MLP neurons of a small language model. Each row is named by its layer, matrix (up: input weights) and neuron, and shows model dimensions 16-143. Each number is 500 + 50 x the weight over its row's rms, rounded and kept within 0 to 999. Numbers have three digits each.
After each neuron's rows, "fires on" lists the tokens most often at its 100 highest values on Wikipedia text that the model never trained on.

L13.up261:509566533531489528481474474503554472583510471494463456510505461598508469508523551519506493469466491622413459415536393493439494596462450580444505445567575493498604515564522504372462548493531489591470616586591514598391524475475576447516541552515515497396459537431489459513439549437551433480497516543472470589490443547604445470515526519489507480503512506448437500529486531500514462515545
fires on: " and", "-", " m", "cre", " ", ","

L13.up92:483464457503505526509520423566595468539598447510460439538508440448431533492515378584460455489511516504480511547490479567520572526385595516532480490507513454456437455480494436519445582494564520469531487479465481462567568472580492532500503589484478460495539480556493469563550599430611444553462604547518527542449466431464553497485450548513414470446457577451493528495543536557419533565459
fires on: ",", " is", " was", " (", ")"

L12.up175:453537528549499485570495525458505558600555493498577400420463422562532490487526503479500477538535446486525448449571511493421518478496535441543419486398543390447481495574508451607476487523559527443551417516498585458448487525511495479487472484488447481460557492548464433502527526443512514533525581526496500459600441492474538482531461472521601523398466507485547511439506530504469531454482
fires on: ",", "1", "2", "7", " ", "on"

L11.up568:457495561504463599564438445515517450558516594467560540507551523548448479448466390543511502486542483487539455447562475499474494466559396542474489483530561454548485543513444413471480540369469563518530431470559500418506561448441489481572432496494518522446505511471470416568570474486616537558499654506370463508478549433528500531491495472592555557519544482464467482452494557588524459554533
fires on: "/", "wa", "-", "W", " \""

L15.up101:548409533477447620479478467514468538559464524473515460413456520546589501539467512526435442520511393579515667499486485397567491467507514586425549557507496477486479514487558467540497476489525458447415484508465440543433452566484637434617438490569441466520400436570459492500473545509532562505522545520465531585470590503425423500513455450563484493544505551572509472507465531499605510559505
fires on: " of", ",", ":", " in", " October", " was"

L8.up190:475468543547401533539534526438513495504488559456489561538500451534443466467505431479520544433524525495421632467497420442441518541450480462479468514494568500592537533450525511474533500403480443476540546536496514531467474498522527548564507601480476561488526453604466531430499472610518496480588474523470600447488464417509529540478443548463570472504476440530549524406381527559532519497548
fires on: "==", " ==", "istic", " ===", "===", "ed"

L13.up244:543504470418564523493493537592584489523591593484451515559462415536537456540464450534524499497553489502394538574605503521476596554471440532543543483502452497465556456544577506443563477451555423488550525459457485484497588472450502497538520504493583461436474490519474414528540459416491481442485508573471593474525411416603508537528331495365409486514563415612495555486538557548531543504498
fires on: "\"", "”", ":", "'", ".", "]"

L12.up450:470524579496515500466510415500490543448482570512543533481580464583562443482503490536458511467518515395427506484487500472449495554499574492485520488523567401445459505497478505517547485448590471492396473531612487484509546492454465494534504563549494535515468435488490506386582501376512521533593543553532462459477475499509578509518404537478393566540551439472524458428646491518573454583408
fires on: "s", "ation", ")", "ing", "9"

L11.up193:463520493553492468462528506542498550520593414427446440483529351507534463458469516480411375504489536568486592511491480500573531509389519480498481495508532474519555522538659531561520469441493462444591476408497409566537518565552533494506511548519498509545463477615482498496441486521448455548469452513464530500460528487536540482525410521598496462537543554426552502429518524479491504510492
fires on: "|", " to", "s", "1", " not", "0"

L12.up133:490479519456464439598469530574459477510565475461417503399577467451534511470513525506479372395528476529423496591537508511486481518467416548496388496526460481432488580584548484536476546435457533449468509463455472498456533549584508390525413521507617526561466566599429524463551474486448516544525508590433453480420508523547389464461479548522462531532546577525528489552608511386542547529455
fires on: "o", " of", "oc", ":", "ac", "s"

L11.up555:514461493479514483520399405585509562498458440500460532547470445527564538558415472479484474471605525570488606459541398396446571582517495486538535563449479469436415496490487521440546481493507522466509460506537455572411571567526594529538582484551474476443507505505487530499616541545503489581568535498372495448482531379532621585529449480397509556520559552522556546481558487552496566524443
fires on: ":", " a", "a", "new", "e"

L6.up420:519443608537442536435378467580560531553491403538462470484458490532515523546510497510507515423447536477454532385504472487561529536424424410394495465510485530411539541500536568471537551511521604463525484471475572415408554494457462489413519482568505612451523469471429555442552536521486600563478535477485486512480461447589506547550487482575475490443477486515501576434541500437448574580530
fires on: "s", "en", " have", "se"

L12.up441:439543451574438634558497518550526535524514479507497537482528510548529544459471483484483378527454500598478550317529394547486489517515441517464462431475407477465469497572495445515489550502486503440474545538493537506466477506521505528494444517528488451467460541514485559525616536419533434579587501491405573571531506463555577529462481541478412442482450653528513455515556502441477608444499
fires on: ":", "al", " of", " about", " from", "-"

L22.up674:422430487547533481572432493590470499479538517505440437483492484471475488520490451457496431500498484429526471445508510454523505560534507501444501486467571499469505466524524555485493481568546472398452467423514525556535486519484595482593383668539526425432475471527532473462494606460533495450484545536538523585585503414404528596444562495512546565484554453551474437525502505524440467560512
fires on: ".", "0", "1", " ", "2", "5"

L12.up635:560419489612508458585479466469492556529539554450510464463505430506547483541562479540469505499460406510478586510479513453409548451566623384558480437492548509555405571487461442521559590531577553493529508484469503468502593485596565488524434562489441491472482461579454461460480526469459540460436498473495516545491486473561518517465399491536481539527490514549558531466530492489551477480513
fires on: "9", "8", "3", " are", "7", ";"

L15.up483:553602623465437497520470501444546479595510467499559518512420505541487469533435495502468565499490419515454586454501574447523532486564525430419457503519486427557580492434452495576505546501528475506564486508545420545514567509528590457558468462453507484493516443489508510446514512535409472487548571487541489594547438433454493494507414495467498554595542445479482533432527584435437482568484
fires on: " |", " ", "1", "2"

L22.up322:397515525465561455616494406465517481517511417522439485505521488552528427501444516467448391448461455423506547534507443532456544589500508426503434437527495545496517491501552604495480545505473418416473462475476460515525479515518534465540551517471491412518468648506522477556507536449534511532455611505447568529455461486413565552518527519545548432592579479571442505474493499547443594438526
fires on: "6", "5", "2", "9", "1", "4"

L20.up757:426490440566511478563500520524584503608502552515517406415499450477562516540509506451485488445552446476426519540546479534402501484549531474443469535439510439506559532479479496539543459511492452500537447568655494474460452452503537478503366659425485462512479443595382510541515600527467511463538564536502473577525502566454545534458457414579474578495539470541509515486469556465508495491436
fires on: "2", "1", "7", "6", "5"

L22.up176:495435542397532471604513479475533522461562457503464508536528530517448419525508381440537420475551551465570494492489482507563522471448442530477487512485505504477491452457459491502470493415463449444429461459491588483551607534455560477603470516474504476449542411486412476525500565490577534522534552533351381534521520472430507528535477460527493478506430541541496577580512561496485537493493
fires on: "\n", "0", " \"", "–", "-", "."

L12.up100:480430564534492429475509524510450514536489487452488519440442421512496441417445462493497492466540459498462556518575452511532527581492493511502549494409581561507424512562544482346509481482553513430496442478580550541554522551489540457536607523493486488460586438563496499427457477543517419541543606500406464570592443433396544549479463518522534514542611521611478491468485538550542550536438
fires on: ":", " and", "-", " but", "ck"

L22.up725:469533487540501455449511494514619575570512425511524508493572522408443473489412411382502518483500539536491497541559446458463585481507520489575455443459553398429473560452464486529421618524429486506525533517534563515584619497457501515476494551551479558468569494522432554598518561497520475466536466593489434549502489507562478525492545504528531496545508483434509486485586579480507485569452
fires on: ",", " to", " and", " or", " |", "t"

L6.up678:488526563547477460506533367534474481492578516472497448485494460582547433550451480458503484486469483558468534518572403549477464501523538452423465474549519475601506457494483494517454558448571545532564502488592517527586503501464519479483486625508508574518443502464459505475498528443472439452485590501511505554486429485483517505435527503509517571567505504506470538538394533571505673558447
fires on: "0", " just", " part", " Dur", " function", "}"

L5.up695:413555501465443450542499463448478526556556501448510454482474395549597418521519516507453556449478578495390500485612393494487508519573469529509491462503408509497500493493465483460534577523555490449498498428465472508473539495536469490548466501429537556510505597455496491456599575514501514551511473516536365516501453455581543414389510489613550477559495483539461631537498576525426479567460
fires on: "4", "9", "ions", " series", "7"

L13.up663:510538503515457516421565465475615469619543446516397445466581473579485529481497458512473511453405528552567518509505413459517514493443498467483530392519506451479475607553545475444416543493530542558586549520551493525506512542496488501516506578512571531545597460564478461466562565528449440529446451468475473483547518495429413509536487573501444476411411534574578454519483548542459499609503
fires on: ",", " and", "and", "),", " Ni"

L11.up436:523476510478518481474478385469512449550509550451552476486515398512585470487547459471439570411494420522496534575442458475526490431556593553522513464505593538495487497515559510569566417457543435430501445514555501499521546454497598491554413576510482480483562363535437457526466488441522458470506665552539440500586434496481521461452530487547549497577551434466448505455496550533517515583533
fires on: " was", "6", "5", "y", "9", " is"

L13.up463:491476573436474485487477448508502473497489454466404535499479438520415352556505475499495454495424434510603520427556542509544514478518468437524503446583512501437560550523466505446524483590449483527512555603603552494483473533487478507537457486486462558506531441493464555471511501456558517466589498478473454542629503468498516556526490543448480526596568539562523524453481594481512535496440
fires on: " |", ".", "le"

L8.up495:507578435422510513553534473481576483477538487496472466447482525559391454553440439547488430508461464505540473569568447561512574501475554527496537464446527495509490536583497428454457478413516459416431505488579542516526517537513534422579440462532455534483548458551455536540479520433539486455456512491403457556625532400505534472443394466495439566384529597503468553533467515516457398499452
fires on: "\n", "-", " to"

L11.up690:516502520500473556517491482505598536552518504500475413546483537522380547473390414496443366505464548427524505521533460525484580513403428451480501457558483488509507517541490501457377475402425557543487556520499476503447527451508538471474488506457516543460532480468496460493470535448517435446478524549365564538567508416527507546549425560554551561508455435577610489484499535584535572588481
fires on: " that", "—", " he", "-", "and", ","

L17.up639:524465414614510516543512499474496497486527511412570445522524413555532529573469377469515491468519512521534482506509408407416512445566452518484510431513555532471431489540500503406601485479526485482439480568495492447503548599591503454538489446571494461472528406640459494573446436416523471522565433540457490610493510431507501516444533513499546491477484547567564481520480486560479475389492
fires on: "5", "3", "2", "9", "8", " William"

L8.up176:511459624539451457610506345515543428467494511505475499503456445533493480588465509545506535419511465466546575472457505456531512525520479474352446456436528523570492419535641532459538414499448474477541509497457441489430519470489599498536382513514530578506467429521492574457468503558539464611532497475454506477536414479462575464502530528577545588493589516507535527456504507542459514505432
fires on: "s", "na", " children", "ra", "lo"

L20.up240:452472526448513480482551336519504512548470477506513544412446439501645434526540493497537542490506422442442506515503444435547463565573536494485481497527470445524479447552506418579532473469475386505441376491521440494391549498534503442541487493502523517539409540534512494491522519522493599546584530551460468514479551523550569500525391474486505497556518509535609535452507481479486489522528
fires on: "2", "8", "9", "7", "1", "3"

L8.up412:526490480454504487554573450519583516556512501461514562479538418541413459498428512522482495508407497541583470496550470430498506535524460570406533332553550506483483525569500434425441476297591471449491520559515494616522499573506447435537530510556578515478462445482531483518520504453532535428405432554474504545555455505516562515469493535505452533567495486457472527507476501597512462562491
fires on: "'", "\n", " m", " while", "cle", "."

L5.up699:549525509464464467564536441451506492602558513505508439485500453589454476452460534527458442478459539498403515449563475464521455465417505481463490395490456507499467448462419340537472464374528536560553439461455469475503547549557502565589497521517462536464526481492495429488516558461520479508479559480370470504576447429578568532504466596540441546510552497578526539535572492475463543539510
fires on: " series", "|", "9", "3", " season", "-"

L13.up670:450560507547518529497506514499527452466467585525549517505473470496424491486474422499497434466512447413525513404530465485503385550456554491491481438484550489550527455616600546432548507507565457549530471524507519444448537529505587427494513499530463654503478414520508545492490458538464623487678489548430449519486559455502581421480429520538545464353448449468568516518422501546482465507492
fires on: " that", " which", " he", "ed"

L13.up143:503503484484504564426402479536458523536487452477516488511405482543567462468401483603447421521524513531408571433484501441502558503516500579455399554433498451518392553532444502476485496458474460489428550523477402545417582509564607481541552503529491554498401524537454546435626534477614476458524478570400432558429542466495563412511363535541454545500540547472507456506442533489530564525537
fires on: "s", " at", "ing", " on", " of", " in"

L17.up704:432597446514421393495465522499579548632472524498476412557508538404543512482543549507485441407487518559491509505529539628516497528577449480515446509478558486542486569551445459502428548527460414520501502449508577393504596435524478507490451646521498502405533476566377519500464469431535547442506512511465442612508473516532589479416524553471436529514526470461547497496526524546584419571461
fires on: " to", " of", " or", " and", ",", " about"

L6.up175:470375477535552581461599437522495467603477492426510510556436516495553467429481533488471421482475489520457648472423391407547558514545431524475440472452534352465509524526572533546548466541488419518478426459520536556476586492511583514552392538477511421543471419433510551375478442542534485526479504588482472516539568458552632497544473518493486454526486502453567530375562519534417516505453
fires on: "s", " Order", "ation", "1", "in", " Medal"

L11.up543:480429476492558470510499494479532523511513525477461451510535431450550505452447462461459496504425523492515546527518547547577588487395434482513433452549523402383611467494588455512477514486460521506469486459515418581517464474505434496491503513488554511545502570431506475494514527520584543485502599534486434519514439541499470597509474495476527521553414588546560486496457565484498535545565
fires on: "er", " re", " later", "\\", "ter", "r"

L2.up393:554481594491477493477484442449559484513451530473410545502474443512517485443485463465474568411517471552526513504543418441507510416401546543499424454543567609533572518509565503477449556457483636478562473518515459498503516494576505389493480475641570437556563443450425552497477489468538555496570454549507419495509529394571503523467515458477478525486537527514473482550506507561387416492440
fires on: " Co", " Ma", " Zo", " went", " Bo", " co"

L15.up382:504544557543465540524501407544540414424508513506559552485517483496479499515430481602473476460471514444580495390470511494403531540550436527425560512490484467540505460625559531450441509476493431515487532415518478492430570481483528474514492508481515631484456554531493560498474536530472574517537497526450512485563475430518555532527379434644464461477573537525474556450496494561463502546443
fires on: "s", " who", " that"

L8.up165:507561522506454548579521446600483443570553453515441512492542489524543450489530493563513485478404522574445516446483443472387496433477444605554498362558531494480487471515483379545540498540547535459412424422546514479520477530529484514493431571554433566508426458483467436476529487432435476506466533482460470536463473343477534510486494521537423577440512545468492559504501537454467618534562
fires on: " |", "-", "|", " directed", "\n", " of"

L20.up634:479435501590473589528480518542435577488597462463505445461624430577553454545457494464394430527551487469493382533547444521549515565430449514560554441443410492491516534558424403558544555433475475545394538550458530525477470531511522527580451521500463467466370507470410441454518581537553601479476405522448494606520492479390503526496530543476480432547516490490486508518499474525487488511490
fires on: "1", "9", " ", "0", "4"

L13.up643:495571617451461496562509464547595523518508416509517445572503466515408530592454505468512453483455482488481562473491528498455623515559436525396477542542535511497461396512459472413451558458606523582499565469604528369452555456488526470554556562541453536428531466559476466582490462474499472429541461534503435495492521435544567487546526631510508392416568451453526539413526478549535438558424
fires on: ".", "-", " have", " and", " had", "s"

L8.up672:551454506528520531509536475442518415507459509408499509463488519543591492476449416518430469500386544568458519526539448381530571418464513548506469501577480503447568524552580472547540577425521581483461452531584442504576498548514532482540500614524500470472479505412552415507555518519502490450553553546484514523508441522432462580483547457477480504485417569612576468466471554601497596555497
fires on: "in", "er", " Tra", "y", "sh", "r"

L22.up159:467420633522472570525505463460531503529530447408479501572435439476465480551529424523447494533475550484533589462534573538422538568408519518432527477450502478471452475462546504512539588449550555521513497521544510419528483605513507521513532626564518552485503441529502528519522547434474531469585550458429492495390474524508514457487497537516527466381457542443494478521561511503515420518504
fires on: " (", " had", "—"

L11.up576:425453552559489459522530434492546445442596475527430470450523454434456512453574402542499381425567452468463493594520424548528560497507478560498442461470539439477494516439557445489524520434600458406529512490538491500516478452521557477456547519538579447453526465570448519444479553503406536596498486498464442532442365531511512534501511580510497480576490598485514582552521551525480509537458
fires on: " ", " (", "s", ",", ":", "2"

L20.up576:532424541427482460548458496546544529523586563454495503430505464536477415599544441443491472515391531452556528450479494507474556508561478513477410471592625475480579457504467529506484450486399384523534414485482444555372442528502578433543508561471415474559485446595423500468431568509521517435446547625480450523606507514553480518454504596532503455423504542529487537450527587484512546459479
fires on: ".", "5", "4", "3", "6", " September"

L12.up415:534418559518520535478492397464515583516561526385464453445506475465564495490472483496539449498457466513542569489529449528455488506434517510355441496523477450564493512482590453533529517493471457503506551495511545565486495390464592509618473572510502472489429510456571555418412544460549475498502526553524542448503491486494561543515506508486519423543521469538592589549446507469556574573455
fires on: " only", " not", " part", " Votes", " just"

L8.up11:425529478505485531477567463519441539526581486511512423479522416536435493543477463663501430437471435541439495526499419470425484605507509564491523395542473448395521598514565486506487468509548455413410421557533556515480458425503484519444497505555575544403506565540359532490556565472486551529472459563504484552515503499463502491446436451547566538580459477515550521496483516570565542507506
fires on: "n", ":", ",", "ive", "ire", "ent"

L20.up505:509571527560490538506404447537498558501557497431457449425485473574537476549439538495497482490422444434532417489483518514545576489464436481524557453457564549445632435504460517404504571542589448563510518539550557524419451490472481514444501509527500589542524445465532554505451595538445570447522412508423415565500506463464544434522412540461527538464492495446472510416466551492527428558489
fires on: " ", "\n", " an", " a", " and", " H"

L22.up193:565430557562494508580548470506594494567523570511483501379587475470478472520500509511485559516530472441442546515435466569529502434548529453489422451458559413603542578518514441453407580489549504482472468436494467478485609507521575494511502575600531382466497508550476493477430494464508413542543485490469474491485498483555599557484523591514579557396533523544570481451591516453527426535513
fires on: ".", "2", "4", "8", "3", "1"

L17.up653:492472496445474505453502543570482568516583503469415513480529446501524421522522441477518480498461462576505584561524501504577520580391461484464435476558657517365518557442576557478495547507464536439502497534550625581474451551465485546485501531564532631463479440426435452451513503493549536570487416490445413442491516518445459502523420563522484539526479532547479553522488558488572491528482
fires on: "4", "5", "3", "6", " |"

L15.up752:493513554511511480608549439586618450537508498422518451510519388486523481613434506548462489423415471416591467422498468541532534591505484541412559514555553521420510501486513457492458460466462490501488586457629490523525466492501520401450445559480496540506566478583506461508447457510561455504520479546475517503530491428495498517495460500490506529519457393494474434526555518583473460590491
fires on: "."

L17.up402:474470477541468490469434414498454493470513488477465371453438427542601493504439522495473433471516433426547605556457465385502454532440496392505492436397487449493576454549466432592502492443549531468481374442460515490582474590530475575502440618478455404494514529516479454593439569429506493555487395556515538491495509427519501541476495559517474483465534450536523559513527555562577482571546
fires on: "4", "1", "3", "5", " ", "2"

L13.up161:557542490431454554559443500491549555626514492520532523459501520515503469494529512508514581487457528444441527494547562592464467410601440416423471506506583458467559410561447332552455429534541429478485448550522530492426487433492523445508499523463501528501440443469481492471538545505519491557540481583485586504433504482565592490500384489442436511510553540482459550446496529501454484558480
fires on: "1", "4", "2", "3", "\"", " of"

L22.up716:464518541500519455514545476442570490540563491560466443521474441538445455544439489587479510521496461456619535474493475487392514526607568482475418444459553472515505540488500542516445614482487460583447535502586496538555506470506462446543528568589486574487463580465518512402514545607505395527492569481461426456538488507535487470478428463607396538578504461559476507498468538440598554502516
fires on: " can", " may", " they", " will", " could"

L17.up544:437499508490439480563479377489573512581493589380576512418493499543609492568460552524452426465455479517504505530496526535449508543507535485507507523470567484531574461503430443395505530354492464501520460544556489509512511521477519505470464540472413512475524444412562546487469572505394481458597438528480446502428522463480538450542546536491465504598583471461552520443531476516594470532440
fires on: " one", " a", " along", " an", "e", " each"

L22.up507:548449607474519537444506480505548550503578407537513419463552497459475524525411438544510488460536530479492626472491508486436483636467511420460446546451567474507421463490479509507511549462466444475449566473564514443509455511562466501494493471598471572499474456494435454491524561499441473444513490529433371546473502535561528440568476451495400473513492492516585502353470507508582434540555
fires on: " not", " to", " may", " would", " can", " could"

L22.up378:426429544519565576598506495556506478479560475521417488494576463532484454485431492496475480548509477501461445462584524569475559533563478522483544553526570470432458594524544395520491543383517498528412538570514564505463485614518517510468483591516472553491487456505472536546487560458458527496496501431468453639489506463498414522593516478516507445392513603455469442568539570474541499520419
fires on: " (", " ", "\n"

L13.up729:450489533541516494547486493517503553496532514466480559532515435508589427398482459478497477490557576509436473492502446473507469439541581468455477584543575506427495596458538419459428488529548430511603452463515477537426497491576457412535538432527437549519376564536451475493484492517617555549599500601465571488479476479475475560437512559456548421477498478539511552462577546485620540560524
fires on: "==", " ==", "===", " ==="

L20.up94:486417500527548501517510552550593614561460429498458503557475499553501460536486545463428560465411446468439410432499498491434490477536490570538504499433535478544465495531504502521452570428443520534436513718470518456556556422561573563490462624548565550497539540476491503580555561496532499496494517451473472545451532495574464480533476541549511402463436545478556557523561569517546398600491
fires on: " an", ",", " and", " also"

L17.up671:441502452463474535439472412450548565544466498428486427478474460520597454463481453488481439482534478416479510527537400475446545473484503473531542518516513412455509545521466454594549516546456562572365454456470475493485487553476495461555433510501505485512491642514473522442560524502496479621592529539531430513485426495543470470454477507526566521506538427470427590486572471518526496614400
fires on: "1", "9"

L20.up751:469526532427474619478564508467624496497513450456502464392615409468498428529521472620501467495472511410506551509524496484502598519540484448433510511450514483456410464439510495408414519512543436507424532569574504625472648508496504421530491411526537518524556560489483437563456497577527472478579491540457457476523629428528536517540496478439471554555531388484458497464509538548466475594481
fires on: ")", "\"", ".", ";"

L13.up260:520452402504504590485475522467514540548604532478472429411500452554561469360527493551439581486509493531514547414532344491362483519520474553440480510570469485473495551557474503381484487580514503548501499475487488504410506498487612543554394545483535389460551472503461544519523513496604529541500524565435452613445516515511531437493449531466530473586575505560542468533562528523438538473498
fires on: ":", ",", " and", "4", " of"

L20.up664:462585478485555488581343447570423518584474418505373491521496407579577461552477459514515510462484518494496545489642481504540439502545493523545522536469454514482471560479568468501522477430559459604499497505426498509489571493519523547521466524508547518539497501461469492508428476605535471578584548539552503442562407460487436520454472415484426508500544555492582555506552455538531487517510
fires on: " an", " a", "er", ":", "%"

L2.up220:521505530476494526514533451550495546483471580522443466475465437512493474495482517490484488419487510552540484451624488480517498481464522495521431388538535426508545476575484468544537470484462533532518463565587405498480459509524526508564414464526427614513515520436372528448533473492576480488578485561415523520572540434518467548428491480482496544432541570496434474450495529472410519499532
fires on: " Co", " co", "co", " Gra", "Co"

L13.up480:474397508481493472543527467556565441542540575476492513444615509478519482596442459600510470468539433527543430438592495519453498569558510544513501390497552519434489523539498407434482530438541505503516474562539582496517462489509545443503452569552468484500527450520465394524517447418445544482561481523415496516511560545577547544481493508523453563439537429467438500487513461483535377582461
fires on: ".", ","

L15.up287:503456560502560479545506544548582491532464464489424532387474493558565472524481420534456472464445478544506508460537513489491438555558499490574475495440462515463467505447513480461540508449511583468431489443580562563458516550495467469418514502616555508343391501587446512454510471424553578503499552584517505538587527420554577477517479574555476522510501446541543552424506604481422541541527
fires on: "s", "t", "se", "e", "8"

L22.up559:438392503564467555457514492533474543546571420467524524429479454540545514455507559484446460513497547400523372519587388559529517514405464587510618446457543498516507451492555528461521479392524444514427505519517531541459530541465446524521480531534482464465595443450455474522456515529490596465551482447471464485459580435505497537634414486390481534629474480442489462518463508530565535433542
fires on: " ", "9", "0", "6", "1", "–"

L2.up527:502456502560576440529513579551473426489532467416481600581396436520468431554430430612454534420441574532424513526585475432436455545476551511397489525545534491504560617550498464490600444530514574495553585550537495564487547462501487457443400500562440483530484515487516464585496489469608468533435510479517472541484483514558583529496450526469464559496426540552469463485470530477540469457401
fires on: " Me", " Pe", " me", " Ste", "Be"

L5.up714:478529553507473454537491465454527530468551476513431499514478404456530395562440487544522478476425598568499493499507424562477436530534475550504541375537536507505596455492470530474530497494475480537562457454535538452471472462586452463576551486547465448378441524439492516498495520399475567549452546501499476541585509500489554526457568520498452581458557492517476517482471511427472516453507
fires on: "-", " After", "mba", " training", " appearances"

L6.up104:512565435490529552545404509482539584501493508482492387537509453586550528564453465467521514438392496537500594510510432524456504417531541479512514392501539469492496570540523510491469542574549447491534487469581565391507434507479520538481514562550464505440537468505462555518589477466530388559486446555470470530547433502464411560512569545460480534599552467607490494489477450560514441492518
fires on: "T", "s", "g", "an", " McG"

L4.up307:491563547564497419602517504464565514603532512410470488505478437502546478491450480570441471434419470585446558559556531550482494447419624506437507406479566501544508512504408494488550371503523496573514465428563460491581504486528478467477381529529427464479476461483544538546440513553492444507547491507513543525475552524508465493412507547580493527450550481560494480449537578508530528551423
fires on: "8", "7", "4", "6", "9", "M"

L11.up479:440445464529500488501526431468544436512511479500440477530434523518438440510517465454498473468554537583567563563572434565405466477429511509407480431485599477479549526482477428423460509488522524399468533563511527481503554430477510463632463549471527498415546484485447464505542566532553479560450528530442489541454413445417566446499529481494515484551556521557473621530528580543360531656496
fires on: ".", ":", "\n", ";", " \"", "\""

L17.up261:434563542506496437499491547542416523541482543497487487470585508563450461515510554550446467577420490541556512429591552497407515481491395469529509456538478358474601472477478525482498534544538478503492474456590450498417556583482588491534447428530536525502538488469451492500530518521443495564540579595490524463577437483512506572528448533454412545513590472473545443510491590551511445482479
fires on: "2", " ", "T", "le"

L22.up359:502514560476505530583575420496567557525499477551554552531542497503445456530544472523508368413503471470444505470541489565551534481455479587465510473583575490422600505434505433410445512483456484458604437542500521522587526519572511428581563488541501537486477482471454481424478493529578605440517531393414484537505511452508579583610501495507423507571472569495525539471462526453567600542521
fires on: ".", " |", "\n", "0", "7"

L12.up742:466438443470405508543472435477429519495530524471472540483500490495394517511395525515446528480557513488454539401481468427427466528468519496407560517532479570569517546466488480426466450597623397593545497408508513518492579386584514464532543515463545588526579469527442477494451492550559524484602456569494589546506401446543507551539438571454495507469479524515505470458588482523465570549543
fires on: " ===", "===", ",", "'", ";"

L13.up651:505512486542493494603413561600530398547529429451490551504498500497541414492461427498534490536474478580547439526506558421411557427523510473461462446543501472438433530529516518519548570520491426473376490471501548530519490485506411473534421497530511441479553441581492534429516482479540566539404514454500546480465395472467468545442522559499514541584452573483619545429633442489531497573465
fires on: "2", ":", " of", "g", " anti", "ang"

L20.up740:449470557448505533429471503530542473617539576475427445542443349468492489480450490597469468454592506465468493532602494478553545470549524473502467446481517448428553527522582473474410583420573399444468421520510522402470457464480611438518527554584509449380556509523501464510483505526564544508547522563494557591497523483454560543379410556558469519432487474605445516501520585485483552485459
fires on: ".", "\"", ":", "o", "e"

L5.up30:622486428455360450483482502651443460484512495400412538535531462459486509450508482517451441525533493626406508547549506453543569427487508496517500406487543415535541491586467432458478464533573512557484608429539541476487554599526477496501536533577447516454447453531381465504455495491527420528493467523439516480564476470573498579488463472525489558456448492483526435434509543460498521445465
fires on: " Re", " re", " Wood", "pha", " Bha"